MLP neurons of a small language model. Each row is named by its layer, matrix (up: input weights; down: output weights) and neuron, and shows model dimensions 0-191. Each number is 500 + 50 x the weight over its row's rms, rounded and kept within 0 to 999. Numbers have three digits each.
Before each neuron's rows, "fires on" lists the tokens most often at its 100 highest values on Wikipedia text that the model never trained on; "fires before" lists the tokens most often just after its 100 highest values on Wikipedia text that the model never trained on.

fires on: "\n", " |"
fires before: " |", "===", "==", "A", "The"
L10.up174:463456466553537498466497479534468478543460490539539575525546515487541520466496458506420581493427500508493539547538523493509512384591495530498478521525460485511425584627437544535488550501642388434434413476492467548447570542522523527560521462597402380472481527500508482549539463586578596521477512498545524506407454514525620525533470457568391493597565473513547469455456478401454511402511484503524427516468579490576479399522417529439541552521453595530553480516490492500496489502596474505483477488462492488490534532455478517577473411443426525532565569510432503563493479557538482527
L10.down174:531544481504574490514503470481459526470465540458497494476503507504511483483525489466411579447422504505487493504500488473532552460531444541469460523485494463491448542573498559519471489476572465474513422493470447526459534474601554457553473450758433400531480540524532467524555527470497603525479495520494520458300522508513652502476439518493426519544497465540561432489461493454504551302473453479546406535426583462506499469479378510415649468467500547522522499515512486485507453486533446473493469490462518495483497503459489506494459417523487520559540581463450525469492460506490490504

fires on: " |", " of", " more", "c"
fires before: " |", " the", " than", "ling", " "
L11.up712:477532515523579510587565421496542460494537520494491583532510502471474569492576415378549459431437451551435493500491474476463498428470507588511497489441496538484459587459447382510505536510521403505451439524443460498495423520520464527546426480454504387469437494506496558532500543507548577410420456544502510564466532590462550499538568577526464640529511440583523454502460523386517482460497443571550526414434545543484437472421461591486484389436475458381472436454517537493516562561548493486555504459459521468425527501500523600524562466491535522502586541524465491569438493507561547496
L11.down712:521501536470452409458515530563500479462558476458435349414496519465503560568503537447504491472491437501555519530544503444438587469623491434551444547546496552532463406540432511513457457452489538523571456446528454458447538475524552414487485517622450532476454410567435375432551523476514511473496560409487480445454552491576504493498423560469509389540496596462509482473573461523499483382526515441467519428514616538471513593566472475450501449561506575555485488498498484506505426418455467516456417605458489480438450561520567512447487511484517410448470509482536533560546503528467445511

fires on: "ed", "ted", "d", " came", "ated"
fires before: " by", " to", " in", " into", " as", " back"
L16.up262:404462537528497512567488458469513594531593499475506557479561525572436537471510510497459435466532489456547605523418531445506516578459499593485501448473495532488491513547447493601462560531569549400477449528432483472495479397504542538526462460496466545473378453571440471498507461534421539530540507469443449572505447445587508560452434569461591499608442447527468526499553458543451439496468466479418473451428546497393543554547540519487466559530570554521602491458565438530457603436505519613480468516523507493453544496502551421431483486592510427550496568481463493524416501379492512484
L16.down262:484388469572482531531515581550533528548548512419505559487530453480566478463498525481450520525516490498628622520389560375484544562463503546558516504439516470493550485527511581528512440650537513506484432482543563422529541377514456553533451414487415641453460466487482482531490464490468490456504423494458453527480441481475523519518501490467462515433495536533454549541550497480553542428479421479452469432509471527463476533494524503468478536471492516507644489463485324520533475477453558521516537487494548506595556477427592617531477519505451494458494580526481534471529601531495555549

fires on: "s", "an", "es", "ca", "man"
fires before: "s", "it"
L16.up579:619433512488406543456464510498434548558496505485567432564495469552480498428556464464532411506482556544517473452438627434575530496500476530480449508449536462483579471572567475520554474533542584564560493469464418532439555566506447426421528568441450560611495509557492523501461510464489452525504478410479529384511493489555480588514564491539474354567588516508518485532524522549441606478530522499503497470517500412547557401577416505479539460492509595504567487510528395532462432475532538474492550530562565444491470521370466477493479485532489550444441473529499529546568517436515450543
L16.down579:508442462497599518466581481579563436392502509508493479559517511467502491441461372555475535568527514479510477528604406546518433456568549481448483490421525469444516488469511499514497498462474536465465500556572472586603544539516472444486529461493515497373368597460536482527513546567549539476582521445466522415478476577470497588579535557584525501439490560501468445480505475471554447519575421498527533518530424548467494472512494493514404578543535464572418471443566545476382507525518537426505444578526483481532475540545433596526379504578562494571514527494534522476526500479437497588

fires on: " |", "\n", "s"
fires before: " |", "===", "==", "=", "p"
L12.up107:598493516535523526592481458551460472531421528445586541490577465490546502463551397427500483492558536527520501510489537551491366518569528489490493504560465477546506544578549484511542538386584499513422433524503497595512527545399488530553545532564471448454498461494491590478480468567466614440471562501495479464433494439471571514519543442566376484551492516567517530504546438483516481470532506525449439507409572424564482413421462443494638545442494513522603523530508470370439484448614502554425458414494505487474466497460536456490452421498494488519510491479458559527493521425565503564
L12.down107:548503478427567467475512484523463487599441533461485453438523516497507530542429506519482618482483464491514555499448535533515518455516517506483494405518448498538531522572519520516436492485625443475474521427486501466513492434528556491513460470737504392484497461530543495537564557506455463486515500536536504485351584492554540551563454438541408567468520423468503530423521514487521499317444481472488503465506550569538555514497454516475589535483521570462453489493469520551572444522472548597575526484468434478488533462529502525437515481421476490595508585518502493472614421525490517399

fires on: "'", "es", "s", "les", " De"
fires before: "s", "L"
L21.up553:502487557451512536475449416512439477442491481506388473457423541520539509521543405474556400520495457467493537404433560519618578509434523541538527514544519512546473525524567457431493550543468519474423506507535498614427553494427482445507466489519476579478450462540559436549452481434502531496593510501521524526494480445517508573475591462560524441489503479464427406546515555555442563477553502524501465490512419359433486506527461506509576505603575626514523511530445449548526401564576518554631560504517565573535419576450516478511535535483432497543435428525481534566516438468530528475
L21.down553:551555460412556475499543518532491471458422466522591454494545492505483494469458438508435526610568522500509491539444438589475448494533559410478472618465494442486415446417431513531542522472425497472521509493467512442484511501509524515486534524480432488579417461491475556499475404521505513483521538549492503433485428531427499491459513458611519542463457503433528482521472377492487571545544441587473568520412489463492514559480542451538449565470459436432523582516511460503272433499518482476538524477490451507549535501568612498557453508578464392534499530482496540539520483547585504367

fires on: " |", " ", "\n", " \""
fires before: " |", "==", "==="
L10.up531:482479527520516468487487506497487472512497475512576470449559518563513489456466460451456490529440455518532539572531439542485510423473472518443526564547494422481518617608491541543449480463605454483459452500466554495439572538593492511541473436628402395443492522573521427558626487575559583512500489533530556444416485544502589496500483480517432529573535459555557430472464492434399523414494450525582395581478586502526532436522375528394532542489475589524523529531518471477500507520592512521513438438481519470480541551457514442562457428461521525535508598470442504582466440539498460521
L10.down531:561533539560597471508553486490493529472456504514525502497505507482443491499520511413464550458447508493498543515503529504472520472470515601538505497577481508503502540603498499502542528499566466431473443481522512465472566486557545463547525464742416412475441539559494512539564457556501576552542489516557509418390445514498628543501491539465393528560493426498577466457466466467517512314516460526564436581472551533558510489446398530465570510436487558518491513544455485523464459447580478462480475516508489434443544518429522476550474454449430533561538579473402490491476412502515416497

fires on: " |", "ly", "st", " more"
fires before: " |", " ", " st", " a", "ant", "la"
L11.up703:543507514586519583572586420475560450502486510406592537441549483546525474590514501458434449523480496514500501554504454657564543430535464489518524628608512480502472459477477576479553462522531441485476447387540518472508568421440463549454462433482542495481505557497531447562599392525550559435547549557512478509503564572485600568594467573513489596588483549460512466511515505439456546484516538548502470477498515483535470508507484620483448426384537514495475501567578426492451456473490467487449489436546464534536419441460539470472505558436449530596457541511537502554504529467521489498
L11.down703:436460481476444542478573494505537522534479427557512447490585594402514498485487520492545461496497520533522500500507469434560553475528478459488446434529439417519537543523453402552504603449599433478410486508567530483502542578547501434494417504609476514429499510451479579392465588454510470408509511524595482480495597514516582489461588551554429407418534496543579488495529456461520500445510451466489497551480461597442542554497477621499494450472552438458487489547483476533549488393463513547484448462487492492451409593512467502575531514439394509433563553496477430414523424424471503543

fires on: "ed", "ated", " established", " known", "n", "ted"
fires before: " in", " by", " to", " as", " "
L14.up21:493403537544501577532442442392556467534490508471486455548523612459463461494455503504492478414529364392435543598521453456517496480415532473515606555512475467471508563470544499532476481510561490444554422487487460442444515471467489497553459521449582457432492469471542516463506492492485545477493456534432440478624354521588476506433510569504489558549368519427519487427538521559465482550537537491487509555471487498483500444509517502471548501490596521487613372489534450558581541482542420515490421478572531516443602416463489552472470532591529488419433566474467514526557533495507486482
L14.down21:561497478543587549586588520441505455499529470544503575403535526431484483403428545497528594504471456516500470491452490554488565469424516522527530503479466503484496482469453505449499434562579563463515383448541479497484489496474572472487421483505537531406593393413410474567531425444475599468486486499544476513457425458533521538476501588461421483503475484506438490471574532529479489478441458533503434447502534568503457545457439464468612502448467426516624486360507481456580477446466500456494481575500618581492537454567550461471402506457483524425427505526541561394501531476477507552

fires on: "\n", " |"
fires before: "==", "===", " |", "A", "The"
L11.up520:505445534495521504510474439507389471523565626493529536468517533535533488400489475425398557501567578479503532488518521472502555484521500578474518555525514466566464535443495489481563560423611476528476441505567493444497542504679404544466465459586428426472519511569514431507523504552647533568530592546480563452479463458536556466497523462529495516516435508445518519526494544541492461565496558522555428544476519427587547443447452469507609510444470463587558431549473509497456498488560494500524543613508421476467472571450538517381479471532438546554544455481427511436512522577505449518
L11.down520:583491454537482434563488496481543565475513574512505506495545459508557521568562451513522537438407517481547502497519542528531461569515420464513542504502474550425418488504537505487477450505518568462488539496498429617522465519690538493513533470628508452511501494544501529385469491494553461567533537525545543518388472464516533463458493570448507487563499530539486555556461538512605486445501419440546464591474524567427440500426444501505696424529459470469453440455501495513469555458471523548459482560471448538516519350516589429541502504411503519564445578541457460487486548531463454492

fires on: "\n", " |"
fires before: " |", "==", "===", "A", "The"
L11.up68:487551530455567421453531546525544501559497452544536571408510497525537506462500479508465519598429467437546549492480470549519515522539475542522514589491492609542474546551455502541444543478577490495493432422433540513509499593489515447556567386510471384597433498463508486547482476527572574521497450462496530437450445515538640471580507485480408503520504548518522510461459433513381593417540438551551441619497540527495529536516407496450547418532600527443562520517479506546478572563563571491465514416502516417504449591524484493506507458382548584473534516475509552486462474573470439494
L11.down68:461470507453494489576485546490476541529418511588423593510468463518517460466534479460444559488486428416482524525498558477434496494500511482518451442501470434483451519520491512487546510459628471449423436505479542442528457454652492537477417531641501499465469415505444525486411497509469491545522443506490527486399528501498521493470415567486529551520469414505551439472455500483486517291557571516630520456459515513542445450466384502427575530507484581521541539538531481479595488575588434468460426514506500486532498471502459506487477535506512531511564545435522497452474395628538465529

fires on: "ed", " known", "\n", "ography", " career"
fires before: " by", " as", ":", "ed", "==", "-"
L4.up634:549602538488457506472561532477452555521460617599399601520565452537466520423555460542529427443549529535421541523552446487476422493513485555443543457437446553558394506489485530581444516472476430424426491527463553460492441549512509529543513519497438474605398510534539470484462492512540529515481587486391525492517412591491504559520579522467476471491446419505535556510517550555516537609547461504490419432545455440488533451479461582497563531477384419478528506436536507479475531482550546461532602505451523489609527554520536596482529543520458531489503494523462424481494411410492481566
L4.down634:512577452447510556568480525540478510518463512516476479548550499522482523432532540509461547440541511505504505542493469432464422468481634502472529438535510528441442444420412404527486518528489502552455485398530492494480445384473571526512429426390475455451405516499565528535477448476481563553501454529470493540568390594517475525548534544378541526527566547440466514487510512574570515537575558538560457447535563412531530415512483537468466469517517553485587418495554446385546510420482502542572523475495548528493445494489483542457467578439438646448422570562496399485562540533515483505

fires on: "\n", " |"
fires before: "===", "==", "=", " |", "A"
L10.up496:465548481502525439501460549514508503471438582470472522520545548537513548487534480503422551496529580527496549437559559565499505500597503556542453492501493488499489534519467471548567517435695405493551472535522425542496559538529486568454460488590522451538507509438504561457544508496593574526506474522522564521408485478547621586555485444565406539549537590530482532424467405422497479420530496517490475515484560517567578444416408516376533467503522534493558515521504535535531549548624498573443500529518453501540549619508452447488488449461423478479544564425434504569474503534471442573
L10.down496:538491455487502455537452480525457497550496562430515502459500470534508576564512502533444552414512491529524543490580536592512504481533528501531485469501522518470347459514540508544443528458602454459547423450507473521553441497568453502559483475624488500587484498532549465447468469545522526520507544514461553539289472480480618505510467539552417455523498509536423519426519517449551527317526494542555543491421529538608506423441463544479660485450492540477522474548483542574501457516522564490421528532447457528438480496495522547445486439444505440473541437463565464470527537581507440544

fires on: "act", "ed", " served", "\n", " medal", "ist"
fires before: " as", " by", "an", " –", "ice", "er"
L11.up487:522578510555486532434447549558503540437520504476462489546551526528455513494420535477454604437449452488539579563445527536503463437488563569527465516375514506469347455473511459381522530567507415533574481552509504543498497542479468530555513477494595548499413456544549536450493573436459514470513483526513507407502396530525545558476467519521585418529510527593494553494466519446522398586444534511507388453452433527573498483529535506514624537512508541537535553397573485505503475404519474379531513489469517584424586521517445505492542528600496478414509518518499437482554458519430483507
L11.down487:575462301539495429506550557509562478529455569498511551469554529481526544516545496470436496491454547474460551586561591560544405450448581550470476488486571572451535435433387416487510500539524578498468580464542446532519484440549533474504431491453537507505412482526473493392418463572510452541509534477464521546498450590427538510569586486443553491471447514508479548526491395498635520524494481559547570464561522572506547558480405399492540466557531515519489499491475517512481435434548539502617560506419428496529516470532559516475518566464473521511505452512517489541479577478504505588